Part of a small language model's weights.
Training: a variant of Muon for these matrices, 515M tokens.
MLP neurons of a small language model. Each row is named by its layer, matrix (gate and up: input weights; down: output weights) and neuron, and shows model dimensions 16-111. Each number is 500 + 25 x the weight over its row's rms, rounded and kept within 0 to 999. Numbers have three digits each. A neuron's up and down rows have the sign that makes its largest values positive.
After each neuron's rows, "fires after" lists the tokens most often just before its 100 highest values on Wikipedia text that the model never trained on.

L2.gate159:494492516515496518507486505440474507510505478463488487471480504547494449507518528498479504509540486534462462524455518491561558536501527529480484517459515536497500527493524489500515550497509491509501487466514522522497485515458526515502469497516526488491489504470481516471495501466491518501
L2.up159:459495516503481511459536498512519500440537487531473497475436479500508480523497512468503531460528524525473541488461482464491563551532447496449482500447503525558501532511518501523468524495497468501513512463493490515500524488493510541465511472493478495465519495496538460508482475479491497481
L2.down159:505523509507493511501488507524484468493474522481519477505498509578439502482441532502529493486516493492496496521510523522526491502477523450517498527515521508480463519498534484503490499449536492470521505501481497528529487557529504505480501459471540454521493517488477515479498489531510465497
fires after: " (", " ", "-", " \""

L2.gate766:512515496514496503482494469504507480498514522491547503515502476479494478499471513502486501483480527472478525509508506496490458507513532494481507481463470514512456501476501498486493478517480481471458497523523494495478473504498484492562480501504483490525470481525457500472502488491488536515
L2.up766:513476503502533478465501502509494510506508512492497499513516480470466502521489530514477521462467487475510516506510521501491449525550469524474517450474496560528474494523494517498499465526504490487523495493481515506453498492526481510503467522505504478519490495493481467467527456450487525487
L2.down766:503496468531468465469537486494531523537496519472501484527475538499501524484507506521488490482513491514479481549507521529494479560472512477526483538493558515539520496479545490509499484533520496501468474496517495500521477473479489487500482504512459535485502483496469499469504493522523502500
fires after: ",", " in", " |", " the", ";", " and"

L2.gate379:509534486501510459517523485522518502538490531531505504480498512502532535483493500506551480485517497520502500471491522542527482546530510505499534492494447462510457493500488489469489511507518494456503531508489473438443483496511507502537489465504481481560550518480537514505490526473493552493
L2.up379:468536484538517487481532487551472525533516524515464505501501527522539484461521496512482495464525497528500497478449531496495500545496522522494501511529429475508471503517460497488492523510457471449443488479497444485473492466507530459544467471517527515503523527478549512475512495470435500508
L2.down379:512521530455491491521534469505494435510527464512546461515461504495525489513528502502497508541432507496537508567470546479475551510497532493535515512516465488505514546503537510522536479486515485492533488524465496493476473498516523462494526520472508484474496534497515507560520517496473512515
fires after: " a", " his", "s", " the", " an"

L4.gate144:511512512521508481498477503478482499466492491455472504502492498496501498527492494537521500446543514478484485487542519539508493512506519506501559511489473457514514516533511516533495502517475484487490474452528480469473531518503490486573452524512488441514512527502528515473531506482507482486
L4.up144:527500458527482488487434503524519540533495483488482515500475510500468452503519544510514525508512470520530472553533516493493421523523501518511531462461524511495508504514475506491544496471509525479546489497522482535504520514513451507521495528471524522549510506489462525509535507473455502472
L4.down144:523507479498540497451496534455497497499516533497465479501458517520541520517478511488483511506496564496476527457494540525511528492463505462514508478500483505517502532500519503500473493466465515479454485545558530476511506508512492515472486478488505462500503503503497488477495533498479515504
fires after: " |", "W", ";"

L4.gate20:490529493520504519527518483485499518467490502535484532523533513522494486464514494549499479504466500549511527498532504496503485480483542458502540500520476517531562493480509507470545485483523479506472504471518474500505478494485514445476483507493531452516477490535506445545486474487478522515
L4.up20:496525491526498498506522461471521452503534471521519497507472519427465485490472489513505534505477531504532503492498557540496520497495472490471527522496511559485524505489479515515476476516478537532500503537505476516497497482480501504493500502543498488495506467511492510474543558494456554493
L4.down20:471481491474512505489497492488503504460490528540522465479499516524551478484472507501479493521483496481522511412522511520474527499488501514482530535502497485501454490536505482504523479488467481495516481477463509522479553537499498523504494462504469534526465513522489522517565526510516524542
fires after: " the"

L4.gate796:515500522491517498476481507510502459524490456512475546497515530578505476484504500513534514479497507478507522494520526478490461536492506487494534554508475483506548487504458534487490519468479475443495499487467471478498503487524507495489481538487508481479553526536484506475522453502511440533
L4.up796:532522484476489477455510475508519483510483478490460473477489466447492477455468551533513540522535517497460495526497501472516520511520515545502461442545467483493515531494506486498464456539507516512508506468520465494463515467469485491473487492479500519472594497540508457483517469447512524488
L4.down796:460513478496484509537502486562481456494539538477477491524504492527489512500517476461514473540509469510486519492498496475507480515513478536545490473510519514456471502492496506567508498482525474526487533512549461480532515507474531480485530485522489513474433479478502518538507492535488523465
fires after: " the", "-", " a"

L2.gate56:458497505511526509533486452532484511467512489487560530485475508562485455491518476493510549508459485501474498522511494453496515496462484515481468500477482537500525541488493459513468513501483481496510504482448469545490514505497478472504499481504477507493558535485475495455465503522492519516
L2.up56:470519481504518518514505488542472504517544482446489495491491510525537531545534508455515509475524494513444544511479519461501542500525499492539513472447478522472514504509494472504524529433433532476546511471500513516493462526542508497467484469551509486483490501514503509494503481476483526511
L2.down56:539516507479496547502448502506507514497489491480469492544510504522485525515540541539485474492527539516505539524516445481519539518498471495478485524491555478526494475486527477471491493480510500517480512478547451473510562509463537502525538492528482495537485506483523514489515501536542474456
fires after: " ", "-", " (", " \""

L2.gate500:510522455499475520497491508476504491533513451554492523514524506510502505479521484532518508516544510461520518556453497490524492502514505502482553501513501494502523522520484523489526477500494470503470521522515473508488500482473501490493471484495484501504499545517529492473530505491472479542
L2.up500:486506477493496484478485529526499488490504475547483463509529550449482474508487481514498472510496504511520521483476519500461508542534521513494517500540477443516513520521474504482512508534482513516480564509500507510504513504503510469478501461496501505461520504514528505515534509519472526529
L2.down500:483476510516514509504485452501541505500480492489571498491484444537517492425532510500515498526498496483486478489492509530499522483488516522544488478462502486515510485533485503522521519477502523504522494469527470492498474467517559514460523509531498484523496495517487491492518491524472496536
fires after: " the", " a", " an"